{
  "n_layer": 14,
  "d_model": 160,
  "n_head": 2,
  "n_kv_head": 2,
  "head_dim": 64,
  "d_mlp": 640,
  "vocab_size": 4096,
  "activation": "gelu",
  "norm": "layernorm",
  "norm_place": "pre",
  "norm_eps": 1e-05,
  "positions": "rope",
  "rope_base": 10000.0,
  "rope_fraction": 0.25,
  "qk_norm": false,
  "attn_scale": 0.125,
  "bias": "all",
  "tie_embeddings": false,
  "parallel_block": true,
  "init": "normal",
  "init_std_qkv": 0.0336,
  "init_std_o": 0.0,
  "init_std_up": 0.0336,
  "init_std_down": 0.0,
  "optimizer": "muon_variant",
  "lr": 0.00894,
  "lr_mult_qkv": 0.7,
  "lr_mult_o": 1.5,
  "beta1": 0.9,
  "lr_head": 0.00666,
  "grad_clip": 0.5,
  "warmup_steps": 200,
  "schedule": "wsd",
  "decay_fraction": 0.719,
  "decay_shape": "linear",
  "final_lr_fraction": 0.1,
  "batch_tokens": [16384, 32768, 65536],
  "seq_len": 512,
  "doc_mask": false,
  "train_tokens": 176900000,
  "steps": 5249,
  "dataset": "wikipedia_en"
}
MLP neurons of a small language model. Each row is named by its layer, matrix (up: input weights; down: output weights) and neuron, and shows model dimensions 32-95. Each number is 128 + 24 x the weight over its row's rms, rounded and kept within 0 to 255.
After each neuron's rows, "fires after" lists the tokens most often just before its 100 highest values on Wikipedia text that the model never trained on.

L6.up517 [126 135 105 123 161 138 148 165  98 117 113 124 104 136 145 136 124 159 122 166 126 140 161 142 166 119 111 146 140 102 170 100 155 127 150 107 162 127 131 118  73 133 130 150 136 158 126 125 163 171 114 114 143  67 141 142 125 130 142 147 117 106 132 146]
L6.down517 [112 126 142 131  82 141 147 119 136 162  98 139 149 100  83 105  99 175 150 109 119 157 122 119 143 110 146 136 107 158  95 113 121 145 136 129 131 129 144 113 138 128 116 145  96 163  98 175 103  99 143 152 128 112  99 111 151 128 111 111 118  95 138 140]
fires after: " D", " Le", " d", "3", " L"

L7.up551 [152  50 198 163 143 133  94 149 140 122 116 134 152 176 144 132 149 100 127 189 154 119 129 166 105 127 138 111 105 118 147 141 130  71 176 112 111 138 141 144 133 137 133 105 146 147 142 142 131 113 140 159 164 128 126 137 119 102 156 151 165 149 145 144]
L7.down551 [114 157 164 106 108 153 116 126 163 139 118 132 104 128 101 114 123 138  61 151 127 126 126 125 144 143 182 143 118 134 101 130 104 157 121  86 120 165 176 191 118 114 133 136 117 134 180  98 121 121 166 124 128 118 119 119 139 153 156 138 129 115 166 160]
fires after: "\n", " is", " was", " of", " by"

L7.up171 [102  97 175 134 151 110 135 144 153 151 165 133 156 103 129 115 170 122 110 130 110 123 117 124 164 106  99 140 119 146 138 115 125 116 127 127 135 138 101 123 128 163 109 117 146 167 125 112 122 156 179 139 119 139 127 146 114 150 142  79 127 123  89 134]
L7.down171 [135  52 131 108  81 101 148 148 163 131 105 154 145 150 141 110 157 148 135 102 142  84  95 157 134 133 138 173 111 122 152 135 148 176 140  79 140 140 133 130 124 109 141 143 129 144 132 124 125 121 122 189 156 136 130 138 132 100 138 148 136 136 130  93]
fires after: "_{", "0", " c", " R", " C"

L9.up338 [142  98 141 120  99 162 134 148 112 147 147 150 126 149  91 165 142 129 106 130 140 105  73 106 109 153 122 107 127 124 144 141 130 160 145 126 125 108 156 103 113 139 153 138 139 147 129  91 137 154 105 168 103 134 143 111 121 158 146 139  98 109 120 157]
L9.down338 [154  95 143 146  61 112 124 129 140 110 149 110 143 198 129 148 117 117 181 140 152 130 133 184 124 122 145  88  89 142 181 149 120 138 105 133 137 123 127 171 120  99 106 112  98 151 165 127 117 107 101 123 156 119 137 115  98 134 149 155 120 110 146 121]
fires after: " ", " (", "-", " trans"

L7.up28 [118 185 135 141  84 122  89 130 146 148  94 155 162 113 147 113 118 150 131 122 121 181 111 152  98 171 117 135 174 170 116 143 127 145 125 108 159 127 152 154 143 194 124 141 124 157 113 170 183 151 119 152 111 123 128  90 125 111 109 102 118 153 149 125]
L7.down28 [ 92 137 153 148 119 138 126 113 143 162 133 136 133 122 148 145 113 106 173 140 108 144 114 144  83 124 172 136 107 122  86  90 179 169 180  90 132 126 132 179 157 166 146 169 124 156 126  77 113 112  98 130 146  92 140 127 122 187 150 100 115 108 171 127]
fires after: ",", ".", "ec"

L7.up140 [110  96 140 155 104 170  56 125 105 143 114 133 152 105 113 145 120 150 106 141  75 113  93 124 127 129  85 139 158 110 106 124 113 105 146 122 108 121 116 171 163 117 123 134 165 139 129 118 110 119 121 185 132 134 124 100 126 131 121 161 124 105 166 158]
L7.down140 [ 96 128 146 135  61 181 123  94 121 125 111 119 151 126 135 146 139 100 100 123 108 145 124 140 135 130 161 157 118 127  94 134 156 134 143 101  99 143 142 240 139 121 147 123 108 142 142 114 134 126 124 116 127  96 127 117 175 123 170 162 123 155 119 123]
fires after: "\n", " in", " of", ","

L4.up533 [132 101 156 131 106 128 137 121 111  85 138 128 162 145 121 115 127  97 124 125 143 161  91 125 115 120 117 131 126 144 135 145 145 169  96  87 162 133 107 125 104 121  99  89 112 156 140 117 131 149 139 149  79 167 126 110 148 102 141  88 134 106 127 137]
L4.down533 [135 135 159 125 123 126 129 108 109 153 136 120 139 129 148 148 134 124 149  66  88  98 121 103 140 140  99 177 107 134 121 120 130 140 141 126 107 108 178 129  87 171 123 122 154 147 125 167 139  95 155 179 137 110  81 165 109 152 112 137 107 196 136 145]
fires after: " c", " g", " sup", " C", " s"

L7.up379 [109 116 108 142 124 129  74 124 130 155 119 169 181  85 142 135 130 133  89 200 140  92 132 107 138 122 123 143 139  96 148 121 148 107 127 130 125  93 119 144 142 130 126  79 119 140 150 169 118 101 106 100  97 131 158 148 121 142 103 165 157 120 122 142]
L7.down379 [108 143 133 100 118 153 112 165 109 142 132  95  84 124 157 144 130 127 104 111 125 114 148 122 148 135  79 128 167 107 135 103  86 156 148 103 123 136 155 148 125  94  96 152 103 163 112 128 164 123 183 140 152 157 153 132 159 136 118 152 146 158 163  85]
fires after: "\n", "'", " end", "-"

L3.up545 [109 114 109 123 110 161  69 132 136 128 127 156 131 150 133 124 173 124  88 125 134 111 139 162  96 121 114 139 129 117 135  97 127 169 115 158 121  86  81 108 128 147 118 130 189 130 161 128 142 104  99 167 154 132 149 111 138 136 151 160 175 110 111 129]
L3.down545 [ 89 108 120 125  59 142  67 162 148 108 176 161 160 132 122 170 158 130 111  91 119 104  89 135  78 135 152 105 136  91 141 139 109 159 139 115  79 175 124 154 117 100 141 175 110 141 103 122 124  85 138 134 124 116 116 111 135 119 170 138 136 124 158 137]
fires after: "\n"

L3.up136 [113 100 120 173 197 149 123 195 115 106 100  85 120 111 119 137 144 124 139 112 118  85 127  64  58  99 144 138 118 134  96 135 113 122 104 116  86 141  95 129 156 150 121 148 127 160 132 133  96 177 152  88  96  97 130 129  98 123 160 111 128 139 162 112]
L3.down136 [106 102 128 137 120 139 173 153 147 140 107 107 137 115 123 110 105 117 130 103 151 122 151  85 126  98 144 131 116  98 137 152 116 139 121 141 139 144 113 115 118 154 101 142 129 153  89 186 179  80 148 121 110 125 135 112 103 119 151 158 124  88 125 126]
fires after: "2", "0", "9", "3", "8", " "

L4.up434 [126 167 108  84 144 109 104 127 155 141 122 158 112 124 116 135 131 118 118 109  87 118 123 138  95 146 122 199 167 127 113 139 128 120 116 157 125 114 131 129 110 168 152  63 135  93 131 153 103 126 126 118  84 100 164 130 103 143 123 140 145 105 144  92]
L4.down434 [ 86 138 135  89 150 106 119 162 106 139 141 119 138 147 100 152 132 113 131 100 149 129 122 123 131 116 145 164 116 145 134 143 106 140 122 124 183 125 118 123 108 144 129  84 139  74  89 141 106 154 132 155 111  73  92 152 141 123 108 102 163 103 116 138]
fires after: " H", "\n", "h", " B"

L3.up113 [113 111 185 142 139 136 104  87 159 111 106 136 118 156 113 111 105 147  87 138 137 152 112  93 156 119 117 137 142 126 141 123 133 150 122  85 118 129 109 130  93 115 138 142 165 154 120 130 117 177 129 135 116 137 101  87 113 115 174 138 112 137 146 143]
L3.down113 [150 139 161 129 118 126 140 119 127  74  57 104 124 163 157 150 118 127 129 159 126 124 134 139 156 137 136 138  98  99 126 106 144 108 136  82  79 131 137 131 122 157 159 129 112 149  84 102 139 142 111 149 160 130 102 171 122 141 140 103 155 129 147 104]
fires after: "\n"

L4.up23 [146 150 166 113 117  70 132 135 129 132  95 124 141 125  98 131 136  87 188 135 129 152 123 127 155 128 161 133 161 114 121  86 123 129 135 147  91 133 129  93  87 105 137 136 137 120 136 131 132 140 121  85 107 108 150 143 121 153  81 122  96  55 164  90]
L4.down23 [ 89  81 123 110 162 137 147 122 131 141 169 140 128 134 132 162 129 164 109  76 107 133 121 144  81 114 109 138 120 136 110  90 160 110 108 117 123 172 178 118  93 122 121 122 124  82 122 114 131 126 182 137 131 133 136 158 161 148 151 145 135 114 149 117]
fires after: " B", "B", " K", "°", " O", " N"

L7.up446 [126 125 160 182 202 151 133 158 131 115 131 123 130 153 159 136 171  98  99 131 130 133 139 165 120 109 130 179 153 111  86 125 181 105 129 131 104 150  67 122 142 142 132 173 127 140 144 141 127 119 134 129 175 110  78 132 126 145 129 131 165  95 124 174]
L7.down446 [132 186 126  98  94 116 105 113 109 108  84 172 144 173 140 105 168 120 114 114 163  85 144 135  64  97 148 160 137 159  93 115 128 141 154 126 113 171 126  99 123 127 114 181 128 142 125 152 136 146 138 134 110  88 129 141 121 125 113 121  90 129  96 138]
fires after: " L", " C", "L", " c", " G"

L7.up513 [ 99 152 119 143 106 141 120 173 163 135 128  69 111 119 149 118 109 132 104 164 134  75 129 182 172  87 140 121 136 141  81 150 156 144 137 114 137 122  60 131 137 170 133 123 167 108 152 140 152 120  86 167 130 127 150 157 129 114 126 144 131 168 110 155]
L7.down513 [135 106 157 137 150  97 151 114 153 116 117 149 184 142 136  87  81 103 166 155 151 139 114  90 142 157 121  91 107 123 166 150 134 132 119 125 131 134 172 148 125  96 129 144 125 124 121 126  87 123 144  96 103 160 135 120 119 130  71 148  88 154 120 107]
fires after: "erv", "s", "als", "S", "ivers", "os"

L6.up382 [127 122 135 138  91  60 130 131 124 146 119 140 151 104 147 129 185 126 150 103  95 183 109 127 131 105 160 169 163  89 149 142 122 122 147 129 141 112 133 105 159 124 147 150 155 124 137 121 130 129 122 133 121  99 169 103 105 159 142 153 143  83 137  84]
L6.down382 [136 138 128 121 108 119 134 119 148 147 101  61 127 119 111 128 129 102 168 170  98 138  90 117 131  93 149 131 118 140 108 120 133 119 133 168 144 105 159 153 105 141 144 157 143  96  93 128 153 143 121 119 112 126 116 112 157 143 156 140 108 139  83 113]
fires after: " B", " b", ",", " N", " C"

L6.up253 [143 138 108 122 138 148 126 148  91 107 120 158 140 138 127 120 130 152 149 131 116 112 152 142 149 118 179 159 153 106 181  97 120 142 100  80 154 135  95  79 101 144 111 124 128 172 149 119 165 159 126 108 149 138 135 133 123 160 117 103 152  52 113 133]
L6.down253 [ 96 160 163 152 136 130 116 106 128 111 147 106 105 141 124 161 150 149 115 127 106 158  88 138 137 119 122 168 172 107 114 163 118  97 103 119 159 135 112 119 160 155 129 169 111 166 108 117  94 128 102 120 119 148 149 157 125 121 163 105 155 133 106 169]
fires after: " D", " G", " d", "ath", "D", " J"

L4.up475 [129 116 141 137  82 139  73 135 137 165  86 171 156 125 104 121 157 102 115 145 106  78 166 138 115 119  92 116 131 138  93 164 106 105 109 153  86  56  98 130 135 155 146 122 140 109 110 124 148  95 113 148 118 140 119 119 122 110  78 155 111 142 106 116]
L4.down475 [153 114 147 120 107 165 109 136 126 154 165 113 152 175 129 122 147 138 111 115 112 114 122 125  95 163 180 145 182 104 133 138 146 148 140 100 100 176 107 121  97 144 115 132 149 117 127 125 158 120 116 111 109 115  77 155 159 117 163 148 125 152 138 130]
fires after: "\n", " \"", " (", " I", " The"

L4.up458 [114 162 124 127  84 127 140  69 139 153 150 123 144 132 115 124 113  97  92 152 148 159 116 154 127 163  97 159 135 145 132 133 116  77 166 120 128 115 127 121 134 135 170 144 181  96 167 138 126 106 141 141 131 127 127 147  98  99 162 145 142 139 134 114]
L4.down458 [ 91 124 130 151 121 150 136 126 173 150  86 128 132 139 119 132 101 122 162 133 110 198 135 123 126 116 168 166 139 151 161 142 126  94 122 150 105 156 145 152 153 116 109 136 156 117 107 152 114 140 114 149 120 133 141 155 100 180 124 149  97  83 108  90]
fires after: "4", "5", "3", "6", "1"

L9.up359 [160 115  94  84  96 172 139 130  96 126 119 123 139 147 132 147 144  86 159 101 112 176 100 115 128 127 154 117 126 144 118 101 160 119 127 177 114 118 104 111 144 114 129 156 201 143 165 105 175 117 131 162 165  88 173 106 123 128 134 104 108 119 119 128]
L9.down359 [131 117 120 164  71 123 106 134 141 139 157  79 111  99 107 143 117 157 106 149 119 146 142 107 125 149  95 108  84 100 108 118 115 133 164  97 145 138  89 102 138 140 132 115 119 182 126 144 132  84 129 138 167 141 122 129 154 122 144  68 103 147 123 132]
fires after: " S", " s", "S", " L", "s", " res"

L3.up483 [110 167 135  92 135 111 103 150 151 173 135 136 106  74 127 144  91 124 121  87 123 119  74 124 177 124 148 155 119  94 127 149 122 111 121 160 127 120 115 121 116 168 136 119 126 113 145 143 140 111 131 173 142 126 127 130 112 128 151 113 102 147 159 112]
L3.down483 [145 118 114 112 149 116 170 107 195 110 124 137 145 131 123 108 132 106 119 102  95 104 164 156 129 121 126 137 122 141 110  90 154 136 130 125 142 172  84 156 132 118 125 118 104 133 108 128  97  95 135 111 105 117 127 154 165 155 114 102 144 157 126 132]
fires after: "7", "1", "3", "5", "6", "8"

L6.up274 [ 93 116  98 131 134  83 144 124 167  75 149  94 139 120  97 118 160 132  99 123 105 140 118 111 126 144 115 121 129 142 164 120 147  89 117 130 147 132 144 141 122  97 126 146 103 122 152  97 149 139 112 132 138  87 137 148 102  95 132 116 138 171 156 136]
L6.down274 [ 87 166 124 112 105 115 148 147 185 172 120 139 115 142 155 127 137  96 120 148 145 145 112  71 111 190 124 128 111 104  90 136 126 125 110 125 115 128 116 141 100  97 143 105 150 123 116 165 157  94 118 160  89 132 116  99  65 127 125 124 115 125 127 165]
fires after: " m", " M", "M", " Cl", "em"

L4.up200 [127 138 128 145 116 154  72 120 143 180 114 145 131 180 115 155 136 142  93 144 126 125 118 149 139 149 143 147 134 115 129 127 135 156 138 137 111 117 122 149 101 123 151 121 165 127 128 113 116 159 108 147 129 133 123 117 148 134 133 150 166 144  91 157]
L4.down200 [109 147 169 131  64 144 109 153 135 133  87 124 106 109 130 161 113 124  85 110 131 117 133 135 141 125 182 130 153 102 120 146 124 123 148 123 110 133 137 255 128 117 104 132 157 178 130  97 155 126 148 137 140 128  92 127 173  99 146 136 128 151 155 116]
fires after: "\n"

L6.up595 [102 145 141 120 106 124 135 137 177  97 101 137 130 118 136 125 141  96 115 155 130  92 115 127 102 130 155 154 147 130 146 143  88 115 129 106 151 114 126 129 181 125 166 117 155  23 127 145  96 159  95 111 101 108 142 152 124 118  87 163 160 102 129 135]
L6.down595 [128 107 132 129 125 119 118 100 120 117  99 144 125 108 143 128  51 133 121 164 167 107 141 135 191 146 147 128 103 114 121 135 126 108 114 139 140 151 130 113 117 117 145 150 130 112 162 159 139 191 140 126  80 173 125 148 112 114 116 110 145 152 151 140]
fires after: " D", " M", " H", " P", " is", "\n"

L3.up397 [137 134 132 135 178 153 127 169 131  75 141 124  91 129  91 151 135  87 142 132 142 119 156 103 134 133 101  91 111 161 122 125 132 122  80 108 137 151 127 126 171 120 132 156  81 120 110  97 140 185 118 115 115  79 153 172 159 140 110 118  81 133 150 141]
L3.down397 [112 169  94 131 119 113 139 130 192  95 169 123 149 144 133 157 124 137 152 122 148 114 142 119 120  98 112  98 151 126 153 133 149 135 127 125 140 131 111 103 139 135 132 131  84 156 131 131 178 128  91  99 147 116 125 131 103 158  76 132 104 135 169 126]
fires after: "0", "2"

L6.up80 [133  79 117 155 111 152  75 163 134  84 156 146 161 117 144 143 135 171 130 143 102 156 109 118 130 144 105 164 120 138 108 154 143 152 109 116 120 145 152 156 113 138 159 120 161 148 134 121 120 166 116 145 126 146 124  98 105 151 155 141 116  99 183 145]
L6.down80 [ 89 110 133 165  98 182 111  93 146  80 148 152 125 104 118 103 101  82 132 147 107 102 103 122 106 143 147 161 132 115 124 151 159 165 156 149  93 144 163 177 143 115 170 146 116 119 138 133 111  93 174 160 117 157 111 128 153 129 179 161 132 124 124 149]
fires after: "\n", " in"

L4.up1 [139 133 159 131 117 133 103 107 110 144 160 182 148 165 176 114 138 126 142 146  99 137  97 128 168  82 108  83 153 111 154 161 140 147 122 115 120 146 153 116 111 107 116 154 157  88 114  91 119 109  92 119 110 122 119 130  99 117 160 133 143 131 123 129]
L4.down1 [132 128 110 112 119  97 125 114 145 119 153 149 108 159 103 114 146 154 157 124 102 182 127 160 126  90 165  97 130 143 106 133 160 145  55  90 126 123 135 102 103 136 127 107 111 128 138 160 147 102 105 126 149 173 117  89 142 124 119 192 116 125 125 177]
fires after: "-", "'", " \"", "ill", " used"

L6.up629 [103  86 130 156 128 128 115 104 137 141 112 161 119 132 115 126 154 143 112 114 160 168 146 121 187 132 121 118 165 144 147 124 136 137 146  89 148 115 114 118 110 135  87 126 103 136 120 123  74 103 118 108 111  73 129  92 117 124 107 126 179 167 101 117]
L6.down629 [108  73 165 107 116 137 114 127 154 157 115 164 114 101 149 134 118 131 144 214 107 135 177 129 144 115 167 168 107 108 161  81 132 164 135  94  69 130 129 128 120 152 157 158 115 117  97  81  90 133 135 121  97 112 167 120 100 171 113 137 117 126 139 109]
fires after: " was", ")", " is", " also", ",", "-"

L6.up571 [147 159 142 122 146 171 146 119 117  89 159 109 158 125 127 124 171 147 104 131 126 107 160 125 103 120 119 165 143 124 111 148 136 142  93 151 153 163 125 142  99 102 101  85 137 131 127 127  98 101 139 142 135 135 109 120 124 107 103 125 136 135  82 127]
L6.down571 [133 127 150 131 121 158 176 113 136 121  92 121 151 136 139 143 149 180 135 123 171  92 118 127  93 153 130  83 133 117 139 141 136 126 155 123 136 144 148 134 149 131  99 165 146 119 122 155 130 160 132  80 141 143 147 147 147 144 101  83 145 152 113 155]
fires after: "0", " f"

L8.up27 [141 136 107 137 130 169 111 122 153  97 118 136 103 167 136 129  83  92 113 129 105 130 118 124 127 148 111 126 159 114 102 128 152 149  91 142 103 132 106 146 152 142 129 128 160 129 146 134 114 136 119 153 127 103 111  85 128  93 116 145 126 135 113 132]
L8.down27 [104 125 108 126 134 113 169 132 100 171 136 136 155  95 141  71 173  97 136 101 188 133 114  92 109 146 149 121 108 146 166  85 109 142 138 124 127  88 108 125 123 140 134 119 124 134 144  90 102 123 124 133 129 176 138 161 158 158  55  70 114 117 137  73]
fires after: " Res", "es", "os", "s", " res", "res"

L4.up33 [144 144 152 124 126  90 138 145 149 159 132 141 120 126 165 125 151 149 148 148 142 100 123 123 110 139 151  96 139 158  89  98  96 143 117 125 121  99 139 127 129 117  95 142 139 117 131 119  84 133 100 141 142 114 112 135 161 116 118 161  84 113 127 134]
L4.down33 [ 96 162 112 124 158  96 131 149 127 110 166 130 137 136 123  75 156 141 147 133 115 134 160 103 150  79 119  75 183 143  97  97  81 161 124 120 131  91 101 103 125 109 116 140 105 134 147 105 104 160 121 149 154 135 102 119 151 152 108 107 150 154 166 118]
fires after: " N", " f", " tw", " F", " Ser", " for"

L3.up24 [128 125 111 156 143 121 104  90 140 106 118 151 127 111 111 152 105 185 117  88  76 177 124 132 129 111 152 121 155 181 125 169 100 128 158  99 143 141 122 136 111 107 122 160 130 127 150 145 150 126 139 130 133 163 162  97 131 140 158 137 165 140 118 126]
L3.down24 [124  93 103 168 103 185 113 132 160 135 143 174  96 135 145 108 125 119  99 128 121 133 115 109 165 142 124 163 103 122 109 114 134 144 139  57 116  87  82 131 156 153 159 119  94 137 126 101 172 172 113 131 120 150 121 113 159 103 133 143 124 130 127  92]
fires after: "\n", ",", "i"

L7.up86 [123 139 138 173 153 130  95  83 130 108 111 170  86 121 148 158 129 143  96 124  89 160 111 144 125 129  93 134 117 146 158 144 157 146 110 159 130 137 142 150 130 131 130 146 177 135 132 171 167 158 131 129 140 138 111 101 113 148 100 137 106 107 133 131]
L7.down86 [ 91 122 151 116  88 188 138 144  96 101 113 119 129 108 157 134 148 122 111 149 116 148 134 132 109 153 128 163 156 167 100 122 165 124  97 115 148  98 134 151 147 141 115  98 146 124 145 136 150  74 152 155 118 176 139 133 112 120 116 196 124 137 112 133]
fires after: "\n", "-"

L6.up210 [111 146 113  98 139 103 135 147  89 106 149 107 164 124 104  74 144 129 104 112 119 143 130 110 147 139 144  99 107 157 134 156 147 103 132 146 160 166 146 131 148  95  89 151 174 134 176 121 132 116 128 130 157  63  99 104 134 108 159  95 160 140  97 115]
L6.down210 [106 174 131 105 133 125 127 129 131 133 109 126 105  94 135 114 102  94  97 120 125 127 177  96 116 126 148 131 170 129 137 141 107 162 134 168 146 133 163 135 127 107 148 179 108 125 141 107 164  82 118 113  97 145 124 130 170 100 160 123 119 126 143  86]
fires after: " m", " M", " t", " p", " V"

L4.up583 [ 86  78 157 169 116 109 124 155 110 125 172 144 108 172 119 132  95 108 114 172 150 113 122 146 132 143 140 136 127 124 143 122 133 138 139  91 121 160 152 132 141 123 147 145 124 114 127 109 113 129  79 177 132 139  65 150 127 134 166 113 137 138  88 123]
L4.down583 [104 136 131 111 105 135 173 105 155 170 105  91 122 144 105 120 143  87 102 158 131 163 128 115 133 117 116 126 128 151 135 122 155 102 147 122 139 137  88 138  96 128 136 184 110 175 107 155 118 136 110 154 170  99 127 129 120 136  93 164 145 121 168 122]
fires after: "-", " (", " \"", " sound", " con", " ="

L4.up589 [133 109 142 132 148 148 124 110 132 139 193 141 101 135 125 126 125 103 128 110 124 132 104 132 104  79  94 117  98 108 149 146 110 124  90 110 124 144  82 158 109 142 124 141 164 120 109 126 136 126 149 128 150 184 139 138 140 101 133  88 145 125  93  93]
L4.down589 [135 107 117 172 109 123 151 152 127 132 134  88 125 142 128 130 109 109 118 120 116 146  93 172  96 121 136 124 199 110 137 139 131 185 125 171 131  86 140 200 127 113 140 133  98 147 151 136 122 123 110 105 141 125 184 111 112 109  95  65 123 121 145 149]
fires after: " c", " s", "c", " acc", "os"

L4.up52 [100 146 118 137 182 154  92 121 123 122  99 157 105 152 139 125 145 105 179 133 127 137 105 136 136 138 103 126  82 119 126 149 149 112 180 152  85  98 129 132 191 107 128 126 139  92 153  96 133  98 105  95  98 130 137  79 139 130  93 151 142 157 144 153]
L4.down52 [ 79 133 140 174 110 122 115 150 126 193 119 163 127 132 123  82 118 126 110 130 128 136 130 114 189 125  80 141 114 123 104  63 152 157  98 127 156  66 110 134 105 134 126 129 148 124 164 110 163 137 104 143  98 105 140 153 154 141 167 150 134 110 150 134]
fires after: " (", ":", "-", "\n", " Con", " \""

L6.up355 [168 137 160 144  60 104 150 128 107 136 129 113 128 100 145 127 120 137 168 117 128 150 151 148 160 177 116  96 142 122 113  96 120 152 115 110 136 114 150 136  77  98 134 136 128 111 142 126  95 112  94 110 145 111 109 161 124 135  73 131 110 150 110 110]
L6.down355 [115 154 119 157 132 128 133 116 111 136 187 149 125 148  98 117 150 133 154 143 145  80 172 104  70 125  99 122 114 118 128 105 150 151 170 118 148 117  93 133 152  73 155 134 115 153 131 110 122 111 113 153 152  94 117 170 150 139 107 125 148 113 105 148]
fires after: "ph", " f", " B", " P", " F", " N"

L6.up580 [141 114  99 116 119 141 118 142  93 165 146 155 116 139 126 147 114  95 165 132 130 131 125 154 122 115 155 117  74 129 138 144 112 111 123  92 140 161  68 132 138 154 102 107 115 134 103  83 153 182 140 102  93 156 142 132 109 139  93 124 160 106 111 118]
L6.down580 [150  99 141 148  98 118  96 119 132 116 168 156 158 116 111 160 109 105 160 119 111 134 132 170 158 152 156 169 120 134 121  61 153 100 105 158  78 106  73 116 139 118 107 126  98 173 146 121 182 100 143 100 133  89  99 120 109 159 127 160 123 115 131 123]
fires after: " c", "c", "ec", "ac", " en", " \""

L3.up383 [169 101 128  59 112 158 115 101 114 156 165 130 144 142 129 113  84 113 122 114 130 123 131 158 145 146 132 162 112 118 142 130  98 100 132 135 127 117 157 108  90 167 147 137 122 118 156 162 140 108 121 110 128 106 138 104 140 128  98 101  93 146 153  84]
L3.down383 [132 130  95 119 126  96 137 116 152 154 177 167 113 148 123 104 141  80 151 130 165 135 149 146 160 101 145 143 160 162 178 141 120 130 136 170 141 134 120 149 155 136 159  93 126  95 128 134 138 103 168 138 120 110 162 101 164 116  95  93 154 115  98 133]
fires after: "1", "2", "7", "0", "3", " j"

L8.up310 [115 144 138 131 126 142 109 115 125 107 115 172 145 166 154 125 192 128 149 136 145 171 160 107 113 163 109 117 145 146 110 114 141 125 139 162 113 122  97 142  92  91 118 124 145 149 149 160 105 125 111 114 180 138 118 107 153  97 144  82 164 119  79 136]
L8.down310 [118 152 154 110 121 144 132 132 163 136 132 136 159  94 149  94 164 135 126 167 131 142 152  92 157 142 115  89 137 117  94 172 157 129 123 145 135 141 149 158 136  86 137 128 142 114 103  94 100 142 132 116 109 121 101 145 110  82 110 129 162 123 113 130]
fires after: " F", " T", "f", " f", "Q", " int"

L3.up631 [144 107 120  69 123  99 121 147  94 174 135 135 164 145 119  97 131 112 152 104 108 139 119 105 109 134 154 159 108 171 142 168 155  91 124 111 114 115 107 154 106 138 113 140 176 114 134 165 133 123 125 202 154 149 128 134 152  96 125 111 133 149  99  83]
L3.down631 [ 94 116 153 114 106  79  98 102 104 126 143 119 122 104 152 183 171 123 106  93 182 158 128 156 138 114 134 144 121 117 153 116 137 169 116 149 123 109 126 101 163 111 137 112 115 121 127 139 124 122  81 126 159 162 125 158 108 165  85 131 132 120 148 149]
fires after: ".", "1", "7", " "

L6.up457 [113 133 150 116 130 118 138 144 116 103 154 105 117 132 166 138  94  87 118 133 102  95  81 126  90  91 153 167 151 123 146  86 130 152 154 110 131 136  66 137 116 134 156 150 142 102  96 118 125 110 120 121 115 140 138 143 133  89 104  79 154 133 136 102]
L6.down457 [164 113 108 128 136 141 121 108 148 105  82 117 131 160 136 136 153 148 114  79 108 153 119 115 103  73 130 117 112 103 116 119 152 117 158 134 165 133 135 153 144  98 118 155 133 150 141 126 138 141 144 124 185 133 100 172 133 138 134 119  95 108 116 174]
fires after: " =", " c", " C", " s", " S"

L6.up190 [123  68 150 146 137 131 115  78 122 121 119 147 113 173 144 157 141 109 105 151 123 137 166 137 142 105 115 133 184 127 148 151 173 119 164 108 111 143 123 112 132 118 120  88 121  94 169 113 160  94 157 128  81 110 124 130 144 119 110 133 153 136 142 143]
L6.down190 [117 153 114 145 114 107  68 135 154 127 112 159 123 115 139 100  73 126  63 148 132 125 132 131 169 119 144  98 135 115 134 100 141 137 127  64  76 151 145 165 146  97 123 157  91 153 110 145 124 109 118 102 157 158 112 122 167 162 138 130 121 147 133 109]
fires after: " is", " was", "\n", "-"

L4.up521 [130  94 119 146 119 123  96 144 126 118 113 159 151 133 123 149 129 127 112 128 127 114 171 117 134 113 126 139 108 144 136 123 128 143 133  73 135 124 127 105 152 140 142 136  97 127 137 139 131 127 132 155 147 151 125 135 112 120 128 121 103 166 123  82]
L4.down521 [104 110 128 123 100 161 130 110 104 133  91 120 117  99 178 200 124 142 105 140 149 112  97 126 136 126 109 125 165 128 146  81 128 102 128 122 157 180 135 153 135  89 126 108 121 154 126  98 126 149 128 137 117 140 128 136 115 121  91 165 111 157 132  92]
fires after: "-", " \"", " ", " (", "_"